Weights of a small transformer language model.
Size: width 192, MLP 768 tanh GELU, vocabulary 978, 8.4M parameters.
Architecture: biases, capped logits.
MLP neurons of a small language model. Each row is named by its layer, matrix (up: input weights; down: output weights) and neuron, and shows model dimensions 64-191. Each number is 500 + 50 x the weight over its row's rms, rounded and kept within 0 to 999. Numbers have three digits each.
After each neuron's rows, "fires after" lists the tokens most often just before its 100 highest values on Wikipedia text that the model never trained on.

L7.up300:509513460540520462514508430541601508489480480545483452521497562593465501447502443497494565445522497539427457498401536623491603479407592627527541560548491471444517558408479471549522539457499479505508485511455505611503454611411455455517545405522426495550546551553426549466533523490494573487523459472495554601561505484498453526529460519456436467609533514524507471487566582532478484477541
L7.down300:431519478544515494488571522489531444449547462485538615383475446448508464582465506505543595512502596493472502533428565492500471421509524452489519497473491476443441460543563413499539470455476439465508447490556575515520561467475506451566479553442592547515512535490527436542547557515415453484526537518572389563506575518538447557480470421479461501446427528463520444434464429416449627504492
fires after: " R", ",", " c", "s", " C", "%"

L7.up548:470539491423448595533456562455519448450464559530506510494536466430509455547439403589500546566445548530472432600473425524474460417544491474451573510559487510562565528582471520435464449458526575486534542517462461436475486441515521439562559579570536455537404595445538489438537432549557452517566482455469459564424519644528565388493553479458489602537516503527470470493504499481578510527544
L7.down548:557423439468474562624440609425549455486497509509457533425517567480562433506476510434461547502432447535438485472470475562531500463637463547337520517443505514507462548490422564485444435554485504498464472577530554526479420447491523485562471489528494494470480477519443593435459497522549430516443506516527505519412509563500452550597589447549537431556579407582470486526454501500465513496429
fires after: "t", "i", "P", " F", "r", "F"

L15.up673:500593516530371500462527492546492460518530577575509536485458566556528441425503599553427555469479457457545573484438554516486556570449442549450578563530469626547449527538434509487519465591558459544513468478563514481517464496496506483414495545570485510493480516469489518558585519559496448496494494420533483498486450561508487392545430492477568442466541440549482543527468405466542547547542
L15.down673:502587467559502523443463536513454469416503497477392487552516439521487461591485486388478464525486492477450513526425390499429374449495489411518514459502419470472525521483511533547484531539456561497562585430479458556591535614472506442569489485454476555620489477553560509555462484462448515466530497556549559491630495481480475499544487421515451471451468429546441470481438509467498534492464
fires after: " the", "an", " Eng", "ab", "ar"

L10.up557:562445428427540574475521515538455570473436487460454499464461516488515502532485463577452443471484512499495619508478433519531579567488499473480553504458459493389528508570440469455498534528428554532444568531453538456513513450513510445519494555516515556564483472447516523540529443547505538561512507509562573482564537610526566416431493485470438368582539430513528505555550405581533487513496
L10.down557:471449533568503480591514480502545531528480470579596589501423548453458525475557422437462413599443418487469441450513531512506473504486570469515413626496518474523537480511522502463553525518490469348504463544596490456552438463477567530491505479497501479483534497504562495577485501420453506516585471507516434456444498466461407563500530485529504529507462440510497489500435611476453415522461
fires after: " R", " Ch", " Gr", " r", "ag", " ch"

L8.up30:502501471466438458468507487496536437550550506497460382513541526415468431577616492522474519493545512516511556408333473514445474507455546581643546494447424525484596534464548518438480461489573474519532398518546462493491526523504448542536505452527502408443450548503515412540512447530576494540426515482581506499506521425569525425435536412461579523474480537485555600473446526505514538475328
L8.down30:537535440547474505506581458419557495447529515540477440616409520475540461453579503518466458540515421480519442509531524567493504537480475409476477507445486592555590498502564509427561444504461588451464497560470537554561479510458471602523501489536478369536462397492465528541545538488530500439592501547468491543464549455576560489597563493511430584504547475493492461537514490478487432424523
fires after: " in", " v", "v", " V", "r", " con"

L10.up490:518549462512449517526419553489459564563526533400519443469476475510561581430525487489455468547513467466520545507521533487449618481561492559493493497444586464552400500494464501393487534539481552483482481573422549429444472503479518486512564424412399521521458387563453464455480593508420550551548548474470542394513592513560482501520460469487526493539509519535429507439586482451501539554368
L10.down490:524563452501571457523450565508408461421478493458523561401450585576526466557508425502401364484515533493507423528489561605532447561453555434510432449440447447553528543438473483586467509450549541530551473494597454526466552491534543528466540481509456586403488586482512484565388598546490548470479525547482451483618458508502542488550565536547503458517481504438531498504433510496497473557491
fires after: " m", "7", " M", "am", "6"

L7.up438:479576473529500538540507427490451557535466554532482485526426575554474498457527527465485563508550438579509421487621504473454495498503407446504415524565495484529525598431456432429481624384459528468518541439486507484432583512488492522499549556438516506511433519466510528507492557494508542471449492478559485534437580448525436599534556560552548505451454472405477522428471536531559519443577
L7.down438:473456475565497563436514548452523478494484520503514572469550524433466498515513543527485376506439577397499564521524525397461441550516516475567574421525454521572490509478546600583533465489465432470538518518508607443438474482504545461528443517595464500479427485511493420499483496480515668531568528450480483485516450432414550535541510525447539587513581451497627449484442492517574570625523
fires after: " S", "S", " s", " T", "it", " ("

L12.up166:524500456424493495544573499487585479512499548490404526528509343457434536400589514534462504498569519615507567482516500579488489463518378503545477600482580531499583453451534492551545566465503480445457527391504517463561477400503553621608607485545463559478524536479485573446489510487553476494509513643469509469474509487504449466491394471468433484504508510465446476492508489523525423561490
L12.down166:437455490582476537496493539494453473461408506418582400437471513499510469579601466528510508597543435469511530538459505456472558536499520516523532505481501396493446520524405465508492471510455418460585471514544516425435529496489520509483369476451430475493534465601594464513511514477595526487502569512522606520498517511479478563459632479476591503526520398551547510539522424535527434432413
fires after: "v", " comp", "ce", "p", "e", " ad"

L15.up91:501503571442522518521506540552501551589577514576510391513502590549546552477549537502542495486458502493565537435537480554532481477492428468503472475514556561539521497487579470405506575522528463524528467628426469437453538470527540463418464438553564532514617455383518440578526532513546529541478563584466453533456558476449445489465542526430431419480494506497585448490473584503383569556486
L15.down91:531494464515468470475517518646514494583534484530436474549498377415539490506444479480541466542480570494501454520501542486434553463424502515530547525504563487508577575498479508537439539438600500519477431455574477483473430541449451566547454563474476487549602438486483577478487531515498548627546487608533526514510547449539435473472551505448517457468491500485573499428424514496511476555537
fires after: " |"

L8.up151:484470479513413496547560504485514446539544456544380557480585516432449456449491404467546443460472451520504488539516541604550408581511533454526405473482499519485590373577449543535598525401466467478588395464473497482429582550390463518507427471540504541486490527475487518562501489513519540550621507477519490511456482394392544505502491390497532493519526474611480564527618456498439512489520
L8.down151:480537443476522397485492469562520484481542514464522448459479537487539376527547488538490535515499511457541427468449499464490525591508428475529505460498474590496439429464526372568499516436555467561443458525447426510455641498458526455484552496440540441536502507536557500451505505430458531521517403543481539543477474533536469510471526391493470553379503444420470542461507466555456411615441
fires after: "-", " on", " o", "pen", "y", " l"

L7.up150:525590452519494486472449513490537513427440464520427492637473528503500482439539523542461481516522459477471522545515471425466429554535568498513455547520506460536573516473468421482593509396619528507420497446444611557500570564502486561557546523467421530459519543523493556567494424455511454553506510506474508584437413407597541475482571417590496515499393534470461521529610474527542538554513
L7.down150:436496581552586609494486406532397492576526441566509542482507503612469561440485521529550466515552468522543508499413495588513516439406458494486443499556518403556484461548464623518498501533478555507533446430525507522402523513554507426531485603475413488497530474488417456471439540449479532510552471542597523370478573523541584543498418417453507453497455512580436432469485531476609580448597
fires after: "ut", " or", "ar", " l", " un"

L8.up125:498461468477497517542520602523512402639478523517480500526480497406434453511534478533573511541431517500495554522522528487407502457481429451567461466517489518547416510480495488519512543495512516415494465480479546464582496543453467504440453565400530531398504551545457522561520447537546520535537558547563507556483464478518486421527432493539515476589556588514510534484399504514549510492496
L8.down125:508487483498479507515586504514561485450537513539515487490499550498533502542553458455432533449422530386447506503532444498420497531451465483434424616540505539436531493548466507415425527531497519509519469619476525500493489515507514522477538446479550555414489536471448456530579531376466559400469591524462436601435489462620487483512575492498498499535516450514508509523497363523519522458508
fires after: " In", "f", " F", " Pro", " in"

L14.up491:506496480434488529613432519449447522436459446542416519503504424512523471470425491459470465503528453511554427530549596570557545500554487499498432478585558460537414520488575473502454529519453528526552533502495528492466560483415369469541491462461520450517462468422469532481530534446596474506500466521558525591434500467451412487463544527422551464550617527533584467484474556548541497415487
L14.down491:581514486478486493405595525556614596495525519478522486542544582455550495493387568517369404522377515514541543546496522447505509509558499419467549569517522431449506532503484534442559560478528579459544448529494553545482468495417516535460558411509488455496512508527478448426513538443507518541491573502462445454468538419545565545520454426549469535514400526527519472463547439398577540516577
fires after: ",", "-", " |", ".", "er", ":"

L15.up434:533499494512453446593514389473533506474548513487478499433415564528531533520569530549479454531471539507510537494550576537389546539484552538447489501538471538469536475419454494481531620543487512522615523503411587529371444539431546491409533441508475512506621504557529574478483564517530459476482513566464524511433526495474453429530410528501541487515432489430488587389550506618492454512560
L15.down434:481508578479511453481412456521491468547452437536540498544460483493492518454526431526538567462448440444552455532512473525566486542538594467508455486505533437527483495615440404353515535479489451528497596607518497500534599545501505487515494401449508521484488586492519529449581580542491514537483519488534500455502590573438450450397550523556500470516500442478452399655493469434476404495462
fires after: " C", "r", " c", " s", "ly", " S"

L5.up272:520472559463481538489440622425484523503465400575488503604472490510531499555457482524391514452565565466492500526567525621465540508541492488532411370469423482492341507575481502531522511539520503459548471486467399506527535622505452507519511515497543535428531476452503575561467431468474493446521472512550553488515518495532571505423437575432607415529490465434550503529468480526538503477503
L5.down272:460547430461522537578515480464469528550570450470549517484495435515580565455493572454531564506370526523424597439475511599528445579569491425437361486531443488498513521471561492585552434452388556380447482494550477582489519512467508543473562482498578459353542570555434516596483529484511494477461522485541514514527516529502522474507511507484550438581564458498475510576548448437581530433522
fires after: "/", " /", "-", "|", " |"

L8.up248:508619523463428606529462522488478430593477439490498474467499440462445467558423500524486477492474482471587575452546517517497475479459550442469474505428463467438370553456539474530583436540561541455494444427520459450613556429458434526429525551475606507515466494452475530563522457537587526561583480512496531565520517519493489575488562468513449515509577501577513454548536485585394544488489
L8.down248:423462529412467463573430511439554645572471483505553567467617535548514511548416557423416514522541531481555572504511436527488452445425574520575497509446489470446476610502573535508468487509489494564517580467460474541540376446474540431467457546506465424496443621419567516514518542521463508554500507436489407470514485489596494454492475545486472560459508517506526497434466568470562500488455
fires after: "f", " f", " F", "ac", "is"

L7.up533:498510365458489453485529417541467395478498508406550481491555569483501542531532486405501487471528448532482548444450433484501517417417445466457516445557504447483436480425473533433496638470469530436405467541481602567494503569416464597557469481456442544442482538433539507544428550458503535555498474513530494475528490453514481538523545463671555555461520478439470465437498558511602546518409
L7.down533:586490489460520489467503498508545562509444500580484438558541507466464557470499601579525544480510613506512393522479619555501446449472501549544432516466542476522524461481492557495532458482522541640534557461529529491504517471460490399505455594523395526475456533585579566583494510362535528482528512490551431386516493567534504486508429518389418431481429501519487415446470452537492552436545
fires after: " s", " un", " c", " S", "0"

L6.up136:554542523629411439531427575466427496511482486363541473553492426448520423536513451511545529537457445470491341506461478641597507470409467522574465523541436514513536540411564564566550531508536522489552500466540551446540520471542474432546512508506513429446511482513431477465532520457562457463454493543487558529501429513517489468503546482557451505498468597540568460497524491555462533511499
L6.down136:536434506479513464616451487572463565519468526509481522512580554541599551607445484480395497519478542450585499560491533506464501434413460568493451508450466506473485545622497514454520557544490499499603536475541478543537566530468448529515475404524417499435499536537516488508507532462512560388576508503480435477416528484508612601549521447458506545397511366453485465521424499476439490495497
fires after: " (", "–", " ", "-", "°"

L6.up48:531536558521586501455472431433542545537495470513468457482465537449535487518581476486554532533518426554512571499413482491596608504531430469583518470476514441452502468370464449497486472480505459419432408425504459465550491505487473503526578511592452469476436426514493541512436494608409454479475520507563446477545448445521484566456456513469366454490476456574514424413439541551554539485489
L6.down48:454469476568379513503474644543526434485483504396544546491511449482472436458533528546482587523534549462465501505537540491468509533436471419451537561484480533464487441536465488477495486474549527513617507589434449501527456460479537486500491460457583554446389542509538468438476498535504580599566529515496510496523583606503386510575458492443504485546494518475517408507501484549477478504546
fires after: " ", "|", " S", " also", " N"

L13.up325:550466554457515523531468437548455433539508458544565486511532512496486500576458538464498508526474554439477514467527530522514581499483406515476501457485557419550394594556581510453442596468488424445498449542457503449534438428633563498492505427422414557440491492492465472473407458417461470487510548523408516397458438448468402523538527571578479458525486493481460508431526562503437496565489
L13.down325:474611436464547544484476570549497527518470428490505488533510505534596405445558583549485538515481483504480500458549457459467550497483510476470436497554502464558508583467463542538547459441584518349588504454552443610476566569450424606445481413575423532609591495465580593582544580423500445559469463484500460535438486621507461349413530478517555491491466478489470477476496452455510536550509
fires after: " ", " |", "ed", " s"

L6.up177:550595488486492482483520493440446497461450432500535466439525535393589592484438510495472513522499521403532415550537453540499508487614513500452521466557461435455507553474479488472423505513592459469409508553460503529429566547550521479497543445476592547518550555500467548515508492487421551462550478607514593506458521447449500484476477493407454508520516462432441355403449464537527413461538
L6.down177:478578590434590473502487421518552514505451437439489450533608510469585449358546553585476569577373488438498549443532607396447450492533431440511519523450487361507469501447460419450591565420519494523510516445594522477464478478514489476535597500455522499520459487512480514567457546542504515547448491399519456413509545614490529537513487463539474493545523446483406508387588532513492478459521
fires after: ".", ".\n\n", "%", ").", "===\n"

L13.up438:451535500432478416552573525492457530495586513449544508497488511500524468413453501527454479585471485501514460532476546527495587550377416441489419452514544519509553383530470524566495512550476504565500457489498558463536531509510477574420412444589449494440559568492397446552540575538522523461521540516552479511466475499489523541560513600408514513470550448655450522457493431548485504520426
L13.down438:530465553486424564559508494529607489490488529548474422444482458543417446475572539487558438516417503535567568524455507539621355418544389480488469456491480570462443452487553497549474489530448395458486412502471391509414516575474501498456545503474575447492547460492542510473549454499496534473580493468492418463487552533547483492486514484431480618468526554479526548477467629465529560489519
fires after: "en", "ab", "an", "ud", "ib"

L8.up739:550548509504537536456467561515514519570534545419552544469440426469471514438505511479514453475492518540501485599487501460551606521469445511491555474367453598502382467474508507487493591547463532518397485463485553506509555554435547516456569469390504437477548403453494400540541470533461576480512400509497470509483533497543430467541496454588493419462474570472419448475473546505560521565510
L8.down739:406570543568590533509393522500487460452507566455557546557566569547461536447564551558491492543533444480493527407475500508529520507481527508494410518462452454491494476542490426373455535472457547568536549576496497500477491423553425369523470436609591432458460537483576602535452512480500559460538506617453515451399495522450444544579538469580518457453501480517484466486421575571471459488528
fires after: " f", " b", "g", " be", " F", " sec"

L5.up575:546469510489490515550513489555495462501517577442515557489437519513517495432508549499471595509519624574580565522456498500444606484485531527515518439446484510604484503481497387510446532520512432431537491511529552464517616526458460558587480450551364487553505502442491466556474561479508536490528386480492493541425481459575611529472535540586620532457475516487516451457422496470397440482477
L5.down575:553439565476537492499533510517509459415490389389589516498578505504531408483516487591496486446560443494436509472541518479481493533481433485567541590525468564422482456520488584530527458478490444599485460526410462503527557497483487548485421426409492526473485533483507507542623511526475512571462580463652584518448468496561463480480390474497529512442487496522438434513565463518455516523500
fires after: " s", " g", " to", " n"

L6.up246:552529507564538462548558502507440513490507594528482399484472410369446572463556428502517548509530611612464569491434532533378550505507488567617421545545410458520508499559503425404448517515428599454508486578496492502481478525466462450556460466500479471423427471492441447518488506612528508528509576571558471581446472540509540452511514480533504550505620478474559509436447571548477464550510
L6.down246:532486439515478423558504585539480566493534447525516526464498560589551617581391403490467450493438507519560503448428581544503501469391518485449598533606427478642452480535492417536396483564488540509550489466612537497445502503531463477469518476480497511482562496562509458501542468415496379498525483532494518511499513522576520468430433513479513592466441604471560571519413530500581530491533
fires after: " cont", " v", " V", "v", " res", " m"

L6.up271:542487530486482453539479506421557446534539640461454440483457469394466540484565414556466451519566575516517472515516421589439498510616548487535511553401382440462583491484488507523621450413504436537485524443511464472517469485467411575463518511583427460539516448552595500482478562479518469496576493517572458609478463555527526431528540497448508579478497484462531545463496461483550499507462
L6.down271:521463465484435548546538495568495548518493447453532396487513433595423458512494504523444531593534489599459446531598461518516612486495462462390532456495516458514449494462512532487488542562509487443416459542457450580455426560540542479452484442448482465475497530505445403447450426443507487615478561497420584504492484488493446532456445376554491542489489514467434559387477582561550532517616
fires after: " v", " s", " m", " ab", "v", " comp"

L12.up506:424546548370526510483526462492545544511553515553504533569585510484464485455419551547505461628578521505584468457553503417491547446434532467477421402493465571449491527529484564517522423552552562532577481579498651493482515504448527447426474477470528503550496540489546508489542483488463515502517511555488450485460448550492494488553545433547459371603549453496562485627441407501509475559490
L12.down506:557546516566469470445567550432448520534519549456507421431526511553512464467508489471485543561437533397447478553584543417553529535531433544544551516577538428538435493473503552495495531446517488567416522471475394462397492502511495585425534554471453491479552497501516502528519494509519602541451515496438479572481453419576574474520507491563496532428541441454468449487530597577551425539362
fires after: " with", "ard", " for", " in", "all", "ward"

L12.up194:523480515365458582484528463538586493589486512557446495528578513472497513489487494488493581554541505478545532492498468530444392449550497583477561583563523491508570515546546555483460456482391441403442587433476564418537542565480454475564585482431517456598539502436435443572561514472610474505543587475483499534513399518480454559473530464388491522531491458464456470561486498441565527522498
L12.down194:621471480483476498509477548478442480525527448510505536480468494435494422490494502449438586450513490546430532443491521507528580642467602515492587510487561515531582469553451477538425562443512485456509550481554509519519534525412407512552404540554555582550423539507551509499526419378444590492579490443458542494490492445449455467484473428430554476494475519582546525513491487484492477619446
fires after: "f", "v", "r", " cont", " re", "P"

L7.up58:605539453544372634498417457501528569525483513498444455497443544521463548389405439447598562547432491518516483490521495504466556490535484509443489472469525500486401598414469472463490445356565447448471518571532516490471412484558377537556523531515471587459477507533512553550423513507484514493474462551573425457580521518553494466499523523539480489479537511544439480430384518536531455425548
L7.down58:548394443534529529594518473444520573441588456609570562432430446416479486431453543565481362501542458481567521460487523584515498469478539488516433539461378477454452491482455560492546514502532576503547496485509561501517475541581527463513486443617520464538501583564459499473462596460403461409511531559462511419495545612506497503622523487531565553451474457515551512469509483466491437420466
fires after: " S", " H", "H", " l", " L"

L8.up300:477533453413523511490533534484553559554501470472461491471495442466468521464443493547433508556534500544493464547523516503522570542512495461454587477472534510478494485520428511493449452496509498507438519494433493531581542539457527452360558473572496522564547480515368424537558527559460534583464436554494538509509592523389446509502588545446532404487487594429520494487450502522568462555565
L8.down300:563500503535478522499475493452488528530499464513391495599451543564523545518531545588604546474492513504602488532438408616583420538526568537509508517501464442498473398459477486547473611507479524511538494518465517556516513443467451447534454536439467461519510431553535422476520453513477449385526534481431527444458585511582518405459546416423434462484507565512474487523578438477504569483551
fires after: " be", " ab", "g", "b", " B", "ack"

L12.up39:524516544486479495402455499460459490546556498459645497380450503445513565495563572368576489520512480587498489558407459540541514516422476517524433485464548531596565488516470507463517658660458466501523490436530464542510542501511481510479435465584454510476411448577511545519473470414416498458505514487602521453387493546492546448493483441454433520601504445514475497480448558540507551459467
L12.down39:511532424534508455500517499563535467563470494550466469478492474473492502592517440489465515400505503562481435504544523430478394431486541503531450522557558488524474438529457452591478459483581474571478486482533528480427556411563475559559586566495485480498508496515518670474442528513402508497512480527377474428530466600494506535501530565462477516585498540549544560534469524426501384456540
fires after: " m", "im", "a", " s", "–", "is"

L5.up766:524620547533449511583553525444424441484469444415540476563449422425586569520406483428432455414576494498548477602472491565460497443424450501540432414555443450483429500426491523532530549519473511433509492520519492525584490472438490519592462441461573509543538506486400520543547517463499553427524493615537565509509400437474541487558525451480544492464492467514524557479420564517570495435516
L5.down766:502477462477485520506456501542558513469403447520463488507454523492567484505504412510572473556497441426547526533514600435515468471530513506565449511527482571425481556524465509455490451499432530562477493535480522559428464590532490479389488459565524491476543500509532457397518562395457529538415514543551487444487567504471597507485477533448477465574433447454442419603439620579541492527529
fires after: ".", " |", "-"

L7.up458:583545502571568517466490467479582474526547530465414619514587539501510546377493470439472439463412501474511557446612471531482507472420556468548407472528501411438568475510488546506515596441510465401616488558415507468475430507490461431531470468483432441467597420510532543590534560443537460517574503508559550515486542492433509547491449521558467514507518486488511557502495558450454560464503
L7.down458:530461369514461500560362460440459503563561427413527452511564515484407388545517427532495493406491536485485554435508489573493474529459492482554522575490522530440496509521455509496527524540505544590404598506526512523471501484490486509442501448520555495545507556554393490539476523544491498529509447487468580488540458485486559523496409457460513645490477590475466461425506513548477481508394
fires after: " l", "-", " r", "/", "ort"

L7.up37:463571512539392556577398446344523511530449462480444519489455522552558463503478456490446407479512438520466477395514558583433421528547571513478533509540571503536482498450516515544505542529471399483535545421547445484456445534453525538498520551526436556452473542531526501551518486580565473445456509411499455485460573535513585589589456441552561438458418544521423464535525467533453522388466
L7.down37:549461620425462517522480495567559581578495568525521504468375461458583392497580409535441573478380489525554601591423478376488546467429426435528508484501454456532513549575482542508567503548508487488428505450467497539501492396504501522480482486539432504514470479504480508550525554426518491571525496547524528531496439535549460489426595528557538587542542451491412541504471545436441441577431
fires after: "o", "y", "ro", "s", "al"

L13.up522:441483585594479554387491497453497541490431428462456506474440569486473481506476555535550421501574532543424530540460492603560425466448416521503527494490481442512591483463515462497601504438464549529532528454438458536575493531543527479510384508512534514386539474434435513496529514475437558469442599471576521506498467546555480427504551412521496490517461465555502479484595559472467543513441
L13.down522:474510381408548554550545524510461464474414509535512368534385569497408533580554526516570471581521484550435479503544490540523462488413500508502570530497484445440492429470510369477492613466525460585460515459580511541565571466517532474537529463491485492507552466426520638461470499492433538387492496594543456462508506378495596427511424482517488473522519440502489490547539425450503589501496
fires after: "a", "i", "im", "y", "-"

L12.up113:546471598524607442445648545492504429466479525460482425535540514511489506414546616575482471525472460457502320433515442491484482565503432558485469514646468516474564497550450426529537447565438421502513522483427510493553587450456431499391449463548542508484507499478470446542485517577544468422443512384506489499495497532518442494527537580449408459513455524490552472536566503492509592491571
L12.down113:436497418518589566507503597580452417520442425574472490579526470545477455468460470502478511532516568512446491503426451505537473454503399592547606556474456558458468434492551520547495602435507565415551465502495491554512529364505503549584467551480468450546490444575460541525586528458494561488522470426550492546504418486467523482495515489463451405500467558398522627583501506574541555477456
fires after: "u", " b", "i", "b", " B", "ud"

L8.up132:470503501554499557522476419591562527467403555587517490486503520516636537494498371448421501555491516502525528448479452474612567494458638530449552474550440501525476592425496536492526503464512515478443440521466424488463462511570467480532554543532483404430485554511473424478555505552540505537548492572588509435634525540493526500433464445583477403434531452455516526527420499486546457379472
L8.down132:557426497523511529551577555554523537476550398639540517531517638360458407437534452550472444484447460519482460516505497501468511558576432604467487528497487463438493455529469552502470504477463453526568472573473495509520415588515531672477488557522465532467522515493500554453520491456465546556551516537485512491447447522528497409513451564504479557496567435440528422477523477526472503470457
fires after: "r", " Ch", " H", " l", "ch", " Ar"

L5.up280:610544514500485445446486431555462440574437521571489436450473483473523508451571455536457467623461561530541555411451501476511530509424526576487504453528551572404478471494503479505486428533460508500417474359498553502521496486524494489408530543660445499509489479501519506509482513507497512460507514528492603552513501510489480521419477549479495518441650547498518522438500523533495555492472
L5.down280:512558552503495468546426527484511579405529513513467494480501532486449443523460504466519455469541544446474509399580527421539483450504491519447490512471532540426495440487460446455532495475567438462440543578533569548414501556481504531598392526398535481570547567476383474442470415515495537483442465645528451598553624461481580565566418525478480527476514415453539606501518486439527568549437
fires after: " ", " M", " C", " S", " B"

L6.up545:443553483527540571539456482552545414605501508450549523541471500560576463462491512422529515488523487489521409513526557621508500497603533521464523547456520507486472534439528479348431522452488493512524464476474488473526493499488412502449524442513452454571498404486553488474489630560527485454535530485457551495339547538522400460442534422481523495520456581576521458507550423477473518558433
L6.down545:565442465460440490442631504456461504423555458562531519440472509517541543438524511440395511503492544437530500492539491442441579487504565473330532523559542438416551474506529488511571608543583560470501545521506516404552439485554491479455519462517520470531504563536510437445509534568495581520407507514419467548541474441534552551474563513470423504576472497511477464419431641445441510487485
fires after: " w", " wh", " m", " bu", " M", " W"

L13.up752:423542407462575531511469468491462561527434543431408427487540494530426555479580478445507539537472490541423589469451570510533578547473493497449534497470481541458516518545457411442449488528484531532560433559470548510459463468560553518471502446421479430582510488568527537579610410437473484482470538530423553437537543507480392481531563471518603423528448465456539577519479447554512447508498
L13.down752:543572571520482498514473501567439520488499474481502535476469479540503558502526487561507486483499539407571410440480484505463407461493440576482572509480533509533483537531569517450509464434480488568442597492579472601544489439503577550548481466539599500417417388456537496487497508586480499548560506444423485510580566463433408559476511429477446525410512529582550460486521414561482525390505
fires after: " h", " Ch", "h", " ch", "ro"

L8.up623:461493474522538496479563510466545476513519513493335532461532585501549501405425440518510520585433571462466582521552450551529491425532578480539462496465523515500513532537520455560449448570466487472498470528495460464439490487462449488499603568626412516474574393475562525462439567444437600509379540542522526471490542509444501427451452557437518496648485490577534514463482517553513545503472
L8.down623:587461504543457455500423486651541514450571617498489492501486525488466518549494468487418424468568492539513545457462432594448397467464623487469455580491490438448531437421480532487537610506524501509502545555518579464461571471447506673431540487415481509620555527540471445538525476531453573479554490545534456491425473485467537434544490495567467537454503497490537558528429427479448589538472
fires after: " R", " M", " D", " Ch", " N", " Q"

L8.up714:474560478485397581539508451510498565573559438498549513438486540505451545516447506556532572473578495412509549493620431454412470500481580463529450449480573628517445523472546408557443539470401465442600556467568352474503453498477553482502489561496549480485482530437548496509470486478482471476504372595570564573484437516467516542456521432526438555446566557474511530464472507454378524525487
L8.down714:504492533541452486394507570495439392498491557476486502528486576509425500498415536506497543445456477463517436504410533455529430453435536513507461498428444457577542652487526487490507525494539576593550427493502452458437482532583485488491563535536483444485440445533478406462468487575591504548452436460466458503603507520482464429516445466536478536490516534509486498616535459472530555496537
fires after: " kn", " ex", " f", " r", " al", " fl"

L10.up572:535501500504471505500511539534498423465388559512517445444484607535521530513503472455426581553440499391544473538505502434474440434581444485579606546495518508551430486503614475553405527509479391435477501548519468482469475477430503504433492531540543485467499406445471449451521470435488548453523507533502477653469442471421430538482568509484478556527479544484474504493468534506381498497525
L10.down572:541549405577435561501494574497425498484559462423459442494443571400594620519534484537521518516455439571556548504417493557454513451464503519590489499481522433467527461539511491543477567488385467475531522441463528510519540539424537519524517454523472476510497496442515566422422519483498445543469605534436557423493569456380580574496542514425483483435428426560444457456514542473460523470448
fires after: " f", "ac", " s", "il", "g", " kn"

L8.up735:586465539520552421521502452614428489409450588488518464450577500515473533434499579440570525421503476506504492511514468531488483456565501531527481489443480466630496601464556524491445517490487505439546508502528436483443502508463509429497429464524514438521449462451533462521442501470505438425630479496425487504516484398591507486450474516509524565470338539589513566398559521467450502465534
L8.down735:522566503463595517556483509472489577494475554498504514461469515441538534482491557558520493546476473462529578446566459522485451510569538524448538556473507580473514461471483429604491531517473428479432494504553427448598541501501470525454574431456443495442557470570419473507543566463406585426446448512516503430502478488567467543567499405414441603504542560507507484500521561441433562574423
fires after: " s", " n", " S", " t"

L10.up656:559508510504542592557495520448480467485444465434493464475479401534439576432538563543519407474597433470471479526571458546477523587460506563524401549426561489478552468511469468489468440543487582559489510477505563506416460441478561485427507417554472533562601489545503444503528530545556472436502389362443487461484521533530530517481449565512430409500485574538529493433460464514525580521541
L10.down656:527456574533499524499507504551510432436486415539471447510507497496548494522524507374443537550473517531522443550531491481586497457558523558572614440548569580555444519474501428568585557554567451438472495456466471500549483413495537501537557516491531437496409588563389539554513541422475593526578517453569460571519611376410440466488446507457508434466556514555456477539463517475552481506485
fires after: " the", "z", " Sp", "b", " B", " b"